config = dict(
    positions='rope',
    rope_base=10000.0,
    decay_shape='sqrt',
    doc_mask=True,
)
MLP neurons of a small language model. Each row is named by its layer, matrix (gate and up: input weights) and neuron, and shows model dimensions 213-308. Each number is 128 + 24 x the weight over its row's rms, rounded and kept within 0 to 255. Numbers have three digits each. A neuron's up and down rows have the sign that makes its largest values positive.
A block is one neuron, or neurons of one layer that tend to fire together. Before each block is what it responds to, as a language model described it from the Wikipedia text at the highest values.

Description: Digit or decimal pieces inside product codes, volume numbers and stats, such as Vol.1, A10, .250; also clause-starting which and In 2012.
L3.gate479:157102117129113190118107171103143130068137136134101083167139087104132196133120131117142118125162135086120127125146153127140127136135138071168138109122109145075153114105094163135142138126114120134107139148141103161124128148134133157134150115124114141175106083125149111116170143151124147111
L3.up479:126105109125137178084165156129113161112126145137101143123130126122123128127129151136120161140161127146146111107121132150135138089140118109103137101084119108112167132130162142145095119103088098094155121084126167130137099139093125175138087103140109139125157131128106133120139132162108142130
L3.gate1083:144108124120159133149142123115156121152111191084077099133080119126183128117150168124129151126136122135086133105116147110154109150124140135143107112166154117114128134151133107133129160116151130150117129120152127155140150076132152143092120106129156158139109088098099177141123094149113188149
L3.up1083:126140100118126113156138122122147114119095203109134111174129133072146093145122161152120143146101125130111160117136137173139094084093069104121172097164111086126138121129107098105134131081130134121148110127134139140157110151158190157141124086137140115134179134145128127095120138151106166152

Description: Fires on that or which opening a relative clause right after a noun, e.g. a stair that, guitar that, sites which; also sometimes what or would.
L4.gate121:086132115104138127093136158135138136147141131137129133118076148099138089110136149150149126116181117120190110158129079130107119146129113122131146134105113077116117143109165167090107121152148115140065098117138127143058126091159087160160118111104129132141167148170127129146110145167149115123
L4.up121:148126133106085177163107131166102122089140152138120134120109098099179159136140164132146111120072116114112137129133095126137129100111094120113180147133115145135130142174133186096123096130122150150085136114142144103176090115099105142105110118124145155127127120153153130159124141091104128123
L4.gate453:133159103128154104134102137150105123086136098115140139161139121129109136125155130165097107162133131143091118165124077142149110143123114138138141168118102130136107110137108085094143137128165147148098110122101089089093141102124114172105131101133121124143126113145117129147134112162127118094
L4.up453:145144094134115176159152166126146122126090142143151133134105087167091209120129141137108103115175119112150117101131110122116113161144139125109118177125094157130125131135114126102142150169074112161123103093139129134115146104132102131095127112126158168123087199134125086147142160121128097105
L4.gate502:092189168104163117119142156141138143148170148131136149094101131149138113124162126176164156117150138115100101109152135165157129113137125065126098159090138141101174163128132119085126167135150121129148123164107148172148112108107140102118125116131135147116141137129122131120166157081163135113
L4.up502:104122130163130135117129119166147167119094110095099110127108141092157123116074157137143126187150115105087108081135130123104104163168132130176101158161118131137122154133134112114123082137141109170116138162120140108136141163105142115086105128111115152129078180120119113097138127127100147105
L4.gate931:129121134130121134130103107185141155138115134125122163110140102109111160148118134134126131124142126044113079168105114131134104099118101082128121114122106130132161129120111127136118117126123105097135094120082166128106138138140103134138103128113130183129110122150132082112111115134146154117
L4.up931:089112143119158152126106109156132155168135121135153111106178163100126078160117152127147103131134128117135091170096166172138114157131112145107123123120121096107162165135138122119111118107116112086079162137112097115105160156131098100128120120156122124128114101126138073123153077129105160100

Description: The last word of a time or circumstance phrase before the main clause resumes (broke out, later that year, age of 12), plus clause-joining and/but.
L4.gate360:123067091093138135134152142127132157136090097113116169089133108110141067136135120140147142076190116092068117126131107125142119108126090103147182105099072109134142089137166124105116111132153142136118131102113101155090111140135132152091107160171105172154087182096153140110148150154123139120
L4.up360:144121094125160135088171154127121143167129148141151148120114143148127109114161154108075104124139177133137130138135153140073142108169129126141129116124154108177108094172108148088145112094120183128131076140137102129103140119128142126120129149202123101137097163118160133128149143119111136167
L4.gate785:188145120156114105158134132144147135122136120113158135094084145148160155107137111157142163136131165164121106121117130129135119127126076126108141105134091146122159128112130141157188156136130125098168146097129179126146165153158127146101167141105140153111174139114124092148149133167088155093
L4.up785:135108096112139129107127200128116089148121131113128102062116129160148146114138134118102115142086154153159133123089119167127130118133109122141191149191110113148158131133126111137192138138122157118142169128135123117142144183143142111133119174120125149141110113106142105131114134127117148134
L4.gate998:104079093142117113181087130175160141124151125130144144113135102133161089179133134174168103122093127144134113132094157171143123166139054123085172082160101082146132137104172120169125135167157122099142137116121115168096159116132138151165145158110126098185158113090096126122163121145133113113
L4.up998:075096140112122114096175159173096125084133125134138109161089138158132080091090139182103128115139144100135114130087163133149155113172075154109153129178162163140159078091140074157153161140099109132117158129131101117114092142073128137141111129153165149100092133124117087152109127134131132149
L4.gate1192:122138105126111167107145073123107122127114136105105118100102129210087116149114151105109144116161151127120092133148138141146132123105101186143127103119137126123124150138050127129131106093088137162133146128107126105132154140109115118130147132152128158140136149083137095166124131146120086096
L4.up1192:111088085180121121170150141175102091134148133187150096081129142111181109122113103115113099128111149125168144159141126133168144140138095101099119121093129134125141144123145121094122147168167120115073115139185150120120090111158139110131107119096142134120171087163098151096119106161124152139

Description: Last word of an opening time phrase before the main clause, e.g. at that time, in the late 1940s, in 1852, the season.
L2.gate179:149111141110090140102125151139145120124134126108136118125099114095126142141117092151156138108151146127111115117137123126145159164128160133126134122176145157151121143117155090204162132142141112152091125147092073122132126143127115079111116105142139127092120142132150138108128125118115088109
L2.up179:114138093124107098092161120139175158122102147133155115145130087115116133113154100142137154117176177133118163103127142089060113166134145129126142109137093157134119109106154144158118131161148137121081132157130102118109163150129172156131112160162116134140101145105136099150111129098080095163
L2.gate195:175053118121131138160160119151074148097103162137119131153128157137123146121121138110140116151097115139124125146147131127161133144139118135152110117166155108078181138154119121135124107137125173101122119179100112100120085172121106138169134148134118178140123084135162107072124130155125078059
L2.up195:165116129117128106093154142126101108121117175155143181124141133119125112152127130140113130151110155147123147101121132147123124106094118096141162176188110140093141116126160118141085115134092170140124111131102102104121110160101089105109157125124137158142121116138144112098124108154122104132
L2.gate258:141073124166140129137147166148129144119135111100161143116119093075093106158120142153142173074142109131095150117101146174106134123122105172151138136179120152113115081110113154134123099164111159159093153078113094128146116138077124146127043161144195118154113174127111125141166139128153148105
L2.up258:145091085188114109132090135141180114137109067114109146101114123126059101141110135133114148133142092139128147126134108165123086148166113165151119118124094107117084090140092109142153116140129125101169065110124098122097155133174120186112102111144134138147139150079167146148098140113130165158
L2.gate358:071104132074151162107154173177154092099124127143143134105109105104137134132137107131112166120144112159136113150087123142137136167146098131145147095180149141134199125099099180139140159149136160124133143098121136129129168116127152152146116146101180153150116131156130159115125111124121110129
L2.up358:102087154106133143116126168145131094125128130151100142128120122099117105139139144130131128180115194134111124135076167145134110150175108163118132127164129133119205123078111160114128133173121154140125101105072119124135162092119112160184154152138139152120144125124147178087121131167109118117
L2.gate1021:121103132154141147170153130126115096095121141158103139117137123131131120109161140193153162136148133137105093135150117099137083134146132104160088077128128142144129143102098104141140185128204150147128128113153157106110134121150114153148114143130166107151146121144118126100138127162134099134
L2.up1021:137109165126135124090135119164120135147119098126137116095089126123159111132138127170121154150099140113145126158160118131124107101119076112178072088128164156104111140098128166113125133146160134096148128096118112098127147112130138165123104121131148106142102107127125123112113105185128107127
L2.gate1095:123121136130165105120132114120118129121111149144116139134091139120118134144106146126160120192076160159168115110110142152155132129150098150130143079164139116123127102131105154160131176125150112137082120128153136093130120126083128091115151142156154107117118101177125130078124143187124092089
L2.up1095:143124122125105116108121107112140123110157143129142175135112141123110122179140134158176117171143151121155148126159139118098104155110130128154115118138119091146156134087111127127121147152159141120127088079133156103131123139123128150090161140155168143151143100136140158101128138174160094093
L2.gate1129:135103105158122109126128126147137102107127128126079138108117088126193100136109168099116136115127130106113113131170104114129142163154138134150142104080137134121158177110117155163131139140127118104109159153093123123107114103096143126164139138139181173125151175140127162146147127152110136135
L2.up1129:094134111134146115127122118131134101073119132146129085154115104107159145100097119116089128112145156126106145125137100139132145155145098139184103126100145131114127126111127164144125139157141121114134139119103160184176146118111129126156127134144208136145147112155146182140177142169133136077
L2.gate1247:109096092143100113145120118152141075103078140128153123136110079139126061154173100156167111128125124130096139097116131142161146182080110124154160130160132098142144141100137114145169129092138139119128099091093137179153146140125137133155108224125163130147120110162127131111122128188119158159
L2.up1247:135090120126143132125124129135130086111143133134120163130107118168156082135102133132154113148110142174136158122141105134135133176076149138090150139145133119137103111104119134142132134160148166109111094091097143145081122105094174133138193135142156140141104123109128125105116114187117127165

Description: Opening or middle letter pieces of a parenthesized acronym right after a spelled-out organization name (N|A|GPRA, I|NA|H), plus "and" before a list's final item.
L4.gate35:114103143160135141109096100143123129150120132117126110133101139123114143126148164125141152130134111156069131137124125153132098113111134170098159105139118135183117124095097134140165152128061140098143156180105132144151119144077174129103131166098111143127095155164118136146161128089119101132
L4.up35:111147136096099116107127115141124113141141131108113087095101102159108110170095116142135104088131154130141166107130159150106150132140130133102119117104134141099138111142102087094143099119137110110105146089113119127137102121138124143171135096115139107157160121107151116135153131145118103130
L4.gate107:132135133118131128112121222144119135158126122134089109142093131152154094157148100103103122150133123145128156125153110134129126123131121147140137125110126157153121113157103127139081111125125155125127109101102179143125136130151142118100138099140146159114125134143147090122143114117124138101
L4.up107:121114143125126144075152144111117129118165145118085107114133186104142116152129157144134141132069146166100155165158130151125123090142131187128082075084084152116115122151095140118106120103130113127169145118162123185123111148113180124127136131119109114111132157175147162102114156135175119104
L4.gate648:123100144176133125125072084149173165064116182122135116115107176150137140103129112122109119131155166116130150156131125135094112112165111095113108137135099143108125105126122119065156152117096115134147083114135163112166108131127145131107127104133130145152142122129138094118159115136138177112
L4.up648:135119148163115090130154115127194105149148122079118085106081136155115162149094111135162164134137155114088103152117152136139144143112109119135158115092132153132121109087143122096142115113132136138109117096093089094084115163124119138127165131101147151113148120123127136185090131094134109145
L4.gate866:100114079129098123093114149137142133145104137163127093114104125112134100116141151120110141118127097151154117116141149141131100146108142123149132130128110170151104147100101137106123130149152155106117135128116173099148094144166142110134128100102136129080119133134134109137120101112122117105
L4.up866:093101108122104148134100160143128133152135140137135164123101146129132093159144110146075134124147112176111133129139145123118094119100141137083138099141123131114102149119129086100138119111138157106128135120111152114113083160167140103131183166121161092115087139169132145120090115100102111085

Description: Relative pronouns that, which, who, whose that start a clause after a noun phrase, e.g. procedure that, the valley, which; also of after nouns like state.
L2.gate15:143130161152177134113085137161162155130145075129107156149148122171082133170143110154152133155157136124097099100149133112126146110112127093111111130089103096116162134142112114163146151099089104140121162175139124156124145093134112132151116107089107130137158128144147120176187162099121128102
L2.up15:105127103096120102122148164119128202129173136133145123096100093128088117122123128108123108163135167162144161101111156208153154108128122142095126117127142111108119148114137136120148116137128104127108130103145089131128115159104117140126122115119156145120148134109102124080099118167123129086
L2.gate54:144150129103083104140086155115141126093109124137158142102136132096086114115106120112099150123149117158153147130142179079125108114121125132153087137146135131151110124098153135114134089126164163145153147113133143129117085152119102126129106060090152151151115097166106140116148139117104131116
L2.up54:109106122127143104137148140140139108118144115122134153118135077094135112102129121139173121149121100139110138128147152140116128108172071113110150138126099098146090155118144133132130145066180135144099146161140083115128084107132128142158117102104134144091124110106136119161146120119111120094
L2.gate79:110171104132103089165081103155176138090166158101147087127153069095098146130125132100100094111134129117111155131150106142116116088108142106098114122135165154087092078133118112182148108108155137117137150109132159106139156147166105128097106142150121111083099138104151134112124127143105132101
L2.up79:120130138126154155110136146152130137120123100109137154127123130101124118124123137131144105171106148126121143120135129123129131116113109128113128129161137082144150177123108110153153150111125122130145084128072124111124131145152055113121113136145135125119145139136109136118105135112101158126
L2.gate455:177120101136122112140136159115157155124151157171158135116121058136167131147116104129138130124194133151132117135154128107124143147136133129123152121151149090098093131133139131154148159165163144084106111185123118153153149094136042126114123104142171090128123118133119123146162160121077117129
L2.up455:139135126112156123122094102112136120133136141139173116099138112153114139122102072150119112120167134107172111130129131124101130100145137130115094150135136111132120125131114137104132119155152136099167114143182093131168146137107108126119166115154128125139143135099134135122175117123101131094
L2.gate819:110157127117120131142111137116139131118116118129158096131130053103129083086135189119116107115116150107125141121160080143166115121102139132145107163087123138123084102144178131119123081111118116125144150094160102134135119180160123110091052086143110126144124154102120149104125102146147151125
L2.up819:122128158120165147131120164140124118114110138135122121182103151120148102137118123121111101124198119105116077114134115124160138125100116136136089178097115193122142178149127128132099128098115079125110109143132136139131145119143136175133101127163153169107123181127145135149135141149131145118
L2.gate866:129102167119109118112117115151117139130144130098130111115110138110118140202133151134146094141175131128130102125138142107089104105138156115135126141084095094137118157093108117158109116140117154083113134114112114101085129126180142135117115111146177174132095070131110146119115112097124145108
L2.up866:134168125096142119156119119110093157130130144120161148054112120150097106186142143099162128108155164164123113097135116100137136123100161110136155140150117114161136112119152133159166163140109159137115210113102116159087148137102127080121125091096122134137146130096088163084148140122110111155
L2.gate1127:102142161146146130160120120140128091099164133103174139092145123155105155109130155127121177134136132075100115104143149176112143143143138149124143125111099142145146125141099096139138089107101104144109132132152125091147084189126135131161147109104163159105144130139130135086105124116155063110
L2.up1127:112124152122151100169161137124136109132140118128141125133119135145078121150155135116126104138115129090148146142112114131120120139129141136092111117131127122155123111152132115101141097101144109133157130107179135117159095120142105184122125144140135128084117103136103103114161139087148153097
L2.gate1269:061152133122144150128153147110136124109115133147103142122121112165119091131139112113111095102163115143087135151131102086128143107135148156110129173099080097126124112086126117203072131097110140141104138103136137142088110111093128176155090168125149111073153189159142128166152123119152159126
L2.up1269:137109093119144110110114180098137114127175125136148151102114140156145107165138153140130154095119116135113107129152129106153121131146094123131135154095093119084144156103139122159088125137168148112116130114146068151116108154115145159145114128146132111122168146112111141154115155157148166111

Description: Opening uppercase piece of an acronym, code, or capitalized name, often after a newline, pipe, or parenthesis, such as WR(B), RA(F), CA(GD).
L2.gate442:140105147119144109120136141106122110087136141121101133157142153147109141134075142158128169141117107132109152136136150132122134134147106141159106136113112106113142166106134174124148117119073116138131148094123135117121143124152138122113111116107132109103119162133121148142074099144154114154
L2.up442:136107100133136114117101118134141125092125164137134129125143123133101125149097129138102158104130093112131121152203114136145135130082054075144122127096151093132077120128117103122134100118108148122091128120131141116133135141166167135086178101153094098113117079109129134145116123152125139168
L2.gate450:109149093151148154123100168181133076129122083137107189173127106113139119117133114138089155133131130093120138178112179160106172113162142060167196129110127141151145158105114162127125107122150122112125160175106083116132069128183124096101168162103136152086164111150138152106113115135157133093
L2.up450:120116135132137099144124099144171152070176163085095171149140136161118162104087141085135110128105121141125131105124133156125163116115190129106110103129137121123080125104159094130139106113155125147126118141152129092133140098161134136120129130112138153166127093152119148167138099127128158139
L2.gate606:129117140124097138118097142143129122142168171179128170145125173131175137155111132149089118123157127142126146119093114104130113098084119105173148130111063140126138126134105147148117186064082143092125143160098134073113105161177102101123160143163129158074120120107171110156165142136139131110
L2.up606:133126131119112139153143133108121131117118122121106121103162106137090076158122115120136128141120138079164105182196071111158138176154147119132129200151102119115126113130158119127137103128130112145100154119092124152073170126153164111088151075128118117142124173126107122129140097103135134122
L2.gate622:139114122150141142140155098121110158135121150160086142147095127181141135136150110144127123092119130138124122119146139132080116120096119134113075111108123153091094124122107140105107179131120137108141138079134094137164145122121136135103152173099122111139180114143125121113110136110117149116
L2.up622:112128118116159158112143141120095135116118155112126120133133124137129112105145085124138137139118099130123176093135072131142135162117099149124126089118131102139162135134132136157139173104128151093083126142103140097115110152118136119124122206144120083139180119074101156123142144111150120142
L2.gate646:134141097152140123181135124128169129160105121143092120114115174149128149124139101105144179142134168138129133170176154123110155131108062110095118140104136125101120103161114168087169159094089206097134163116158111108128132128145116143078119132119098124131134130082152100087176120101132126099
L2.up646:094120128159116124133136104131152127143118162136111151123139129133153170151086117134093152175146115129117133147203179123145113118121125114122084131120120153115115115181135166102129166133130174088165139138166094143135127151180117128124104155131107102152127110128113107125194153092108131078
L2.gate896:096138094128105129126091159139133147128134143147130134154119152165150144146160140099150125161138144122142150127145100119108111135132101126099113121152100077089116114143095147107137143147085144119137171131137103131118138157119166149096129160165116116175126142112152126111200120110170103098
L2.up896:115148068134104197178112166184141173110128138123129143138111168122125135108096133112106167188166171145115181111169120123110149124137141098123110153128106162152125124140130111123103136143111145145115197116139082132140108155151141125098140141135124113122121115142132093150137124137159135113
L2.gate943:127139146092159147126148148140130112149110107128128124098129151112147124118167146141104094110171155117113172131102135105128121124111116141126082136103116138103113161134158133160088131147112094141120135145131154123086120138112133107098154125099116157136183112111122148146140124142164111137
L2.up943:088172113091110153118125124149131157142127128141118123122155103118140164159110103123137122134144175127106171105092129118114111130121125145114104134136135147114205136104139107128133129148131157110133126124153106132074152128132132069117164126102142141105078102084169142134146143125143113127
L2.gate1087:112103121149149124158165111136154100120122120138096167170116128154132119158124151129068136174126163138138161139127133165106110150100140137104111169085111152101100120130121130139123152131096131121184124131141125123158164135132134138061144098094119135126164096091134092108184123136146155087
L2.up1087:155161138146080129121119129135150147086118156110097143080143163132126161129148125165132131149103146069135153131130117124118111151133114162112141120132125109145126131127156135175178142133128142128121133145102149090134115125119148130080141134127114101167128111138106110125111091123091085139

Description: Final or later capital-letter pieces inside all-caps acronyms and abbreviations, such as PRR, RAF, INAH, XLR, often in parentheses or table cells.
L3.gate138:100136122154170161149152118126119174190096116134083116160096074156125156137125108133099155124126144105127143126103118116114161112134140128125125131123130116111123121137106126104114148159099154050160150108119128110132152204104126162085121152147099147145149135117129117106155132080176182112
L3.up138:069120099119121187142163136148138100159141144108117132145092102137135117139129143141101178153145146076137150151157107124102133093121135123138104130100125142110128140114144087076159112121155158120100146104125096126128099133145092114120145096127155108070139118093101155120123125114135139102
L3.gate943:131123097180081149150140138134136132175130119128112122129119140127132169125154150125106147151105162159099148143080113104103122158150102154098079085131125103107120072145134148117140127092107191118133146155113130074141156145103134142090164147122106127187151126125117142129138115149119132129
L3.up943:139094118099131128139145145148128135143111092132175126147099079121151122137179151137112088075070088139077108120095138098157119122181139135123115084171113105135130116117138141150110130143142087124132160135106167113159168140107146103134155129169089101152086141133144126105114140118161136118

Description: The preposition of (sometimes for, at, de) right after a role, title or body noun, as in board of, Archdeacon of, Minister of, Earl of.
L2.gate174:127082109150127122123106083093080093092130119129164141120121112144115085126152110165102111106139071137173083083130101129096118137110185123147111129154140118101182129118154123131086092166155098142184112076133174162129135156119140138123112171147174147141144113104084179147125132133129115107
L2.up174:130139101120120173125131100126096071134123125141117123113072129149134119142115103147132118119138094122115151156151118115129127107116096111093125150100156126112153101126100074160123100134068131145145151128113146148141137109103086147104137106146135118091159109082165127153154154142094169097
L2.gate500:091159126099164140128087143185115113119123131144154117111153111109118118094133119115145107146155149156087128140086126135089130139177107124130167139134093142119072123126127142080134144134105138102170124126160174133140121088153129138141119100097151135157123153136115133108132155147110153092
L2.up500:134132148085104128083116135116131098098128099156106124083130136130146128096124160125121145109111158136175100136149133137126152097104106120173137155114146151133090134144146174099134087091061114129153150131151137139131109125094127148137159101116104113162152176138134137070083130164127164145
L2.gate831:116080079062147112114155136105117106151094127097162179109129144147107086133166138111150150122131113137131137158099146145130142107129121132141140131166139138163142163081092103102187187155071159125111153131147120140134113150131134109141146111129114119132130140128150156070063135137134110126
L2.up831:131119120121108087100167144143101122170132120107132064118127156142126120147149149136175117096119077140130131147137124145190110144131108150132150142122176154128138097141115144126150116103097104124147106139161158099117120130153117134094110107130091140108139096145179127104127130137119135098
L2.gate845:137077103124144160097113106164141100084111156133144125133126145122121105120132161137147130140115168101104131127135133117133132086118113120134125156122101079107139182144130132137108106152115103112142163123165151197117117118119100157098110134203120105129146101134107135073143125136151145086
L2.up845:160122142130130124127142141122135094131145130123171159173172173127126110146118121118140141147139095119179168137123123117127129094132142087067137189127131094107136118099128143177123117152152137124165148125117182148155129108107102151116179163180146169108142107107132159098141124135127125073
L2.gate938:156170156123120093152110157160108088134135111161129150136110108104162124121068149116138114069135103147140150119115157138090136153122106092142127068152151097125140156141118135101129134119099157106135097097178114118122132121120075148104065145088108103131133141153130145135121109133129158099
L2.up938:116102136151159104124142088029081144141149146124165094134114093173137113122144138139136110085134104128087117146156134131159094127143132102138074125152122168155107103153190136130136120119145194128164162125115174156132114097155110108105119125131125100114118107124119120113133135097136142156
L2.gate1229:145123152101110146167107118131149129192152164148107125122153168117152091154155141133150175150163113116119137165100120174117140113119119111144129124112131168126180125119141152102140113101130133151141081131118131064140125106111147150125118113101163115096133126105137119092120141139119110123
L2.up1229:115137110122123131141105175107131087147148116144106114105106134142134107112114113116135137152129136115108186143137151147117135076091093122130101135128162128107098098178142154142122125115101156141181098091148122144117158124147163098112146114118182110133148101144101153125111106117132174126
L2.gate1230:130121184094110104119129148123139108147179112125123140109154167124098119115138148099139128155101143111155132132084152152145118117133145088136177073187132120123160086118141144123116125076161115092119186126122087147104139087141062110093146067113144115118115131114139154129084111147159180109
L2.up1230:123104126103127175121141147145161128139137174118095132104139094103072094129128188131158104125125112074136104093133141132135149080130126107131087118172176130104106110128106124113144146101119143116175157111132114094121137136145148126122108112114116125125121140105130128184122121083149173132
L2.gate1257:133084156132120124148117128118143105149144099119145171159170098110135167111122149142112142132216117084126154140131122126094112125101136134115134156157142120148136137145123161157126133101124120104101120110127172091183103143107098150121167128164147107122138133135151175126127149158179185156
L2.up1257:132138158122135115179125100131110123098143090096140171108113137130102129152121140158142119125144104132145106132165130168122154131133084128126098129127148148107157137130082117151099061120132151119125114134090139154141139102127130104118148135123172148132146121118133130152135126176098169103

Description: Last word of a fronted time, place or purpose phrase right before the main clause, such as "the following year", "in 1917,", "in order".
L3.gate513:141144113086114161115155185107112132131096168150109119126121136086133108112131098182111123095102159092143133112102115112141109134137090102130093123113105122158114108144103123178099117132161145084098105165070122137169113150133101123145157104174127173130091137093188127123148126166100131101
L3.up513:159143149123156132162146143158127115113079145118152122083134121122152106136118121115132159112132128112166177157134134090134150175140186087104117107145115129121106110134143143113091108123109176150147134115118111116136128147138117131146071126144153128136163122093140125107127136175117148137
L3.gate1150:092129124094116121130140121180125118111141105124154161131100128125165138125112150153103119124105108150152133143130171140159121159165055147114145089125110126112139153056132148147127169159180124110134126100092127147106179140138148141141162143091120141155142122108130159118133095144141121114
L3.up1150:123096084057089118137162167133122086132118129134111126131150104128106089091132139162089121110168127099140138096096154131143113125152097145101127105130164139104126091104110142137152134107123161160148114105110128146107153136158098148158086149171168142141116137173133103140123108107117126121

Description: Mostly "of" (sometimes from, by, as) right after a noun, opening a qualifying phrase such as ships of the line, time of, branch of.
L4.gate48:105150097116179174100156151090101097198123133173109103176129127137123117134145178093169082151140136178103138137114097124158141105123102143101154139101152127091129125165092150103129102123115109121146164138138158115117078100129116131086127144140156148123107105179123104098098147098122131134
L4.up48:156121124128122080135103099118158138117127103100061141095110089131132112108189178097114142160133144137108096137128112123114105172120161094159117102102129132085114144140128054157153155101123134117133142113131140117122104140091122088148096145129111109146134158139117140153155123126119152114
L4.gate536:146124160100102107134114135119177127128108134164148133112128117170148160106137130146126103130132097089136163149115143147081159153140125119135094138148152185159130146143134107152112085163139155134115161137151151086125146106111113139102133082098145114134165159150125127123163099136100155121
L4.up536:115135111130173123142118151152123124170184148133133150140143107177134137136182141078098086140132091128135089112103083132160137135123119106101104127168084149111150140149082134116134131161133124138151128112113183114142086139123142123096151104139110098132124159139114133142153104093120125097
L4.gate1142:139132120099134110142140118090127162114132094164152132117123145130149121137136147110138089143139153112118139100130142112103142071108136108143058142144117139150134100109093130107150084126112114129162161174164134120133099098081146118086163066068139115117115127142122122134164111133130166098
L4.up1142:123142120082113095113119139150129157133122071157128113121106142151145164137145110126120125137105136108141142146153108126107121112137123082134087144114074148146135129113109144124076144114116119151132113143124117135174102128111154116115128088121077089083092157144080155169114088124096138145
L4.gate1261:072143106171129158116163136095132104116169122141121117093119120130194100146109120141165106139146095157132117145117122107124098116134151145128098099146169101100123172092185102131123142112164156104138165119108102104118122120098174131115107133171125115101109163123065125137186116134159143103
L4.up1261:142103117110109119161130121155105142114115127136140107115133135098125147093099094137149114119143156143170094131153135136121155113128117115145124148158088092117082112122120139104087093110138127123168117133129143127134130127138142169138143108091128120118107107132156131137117127103106135126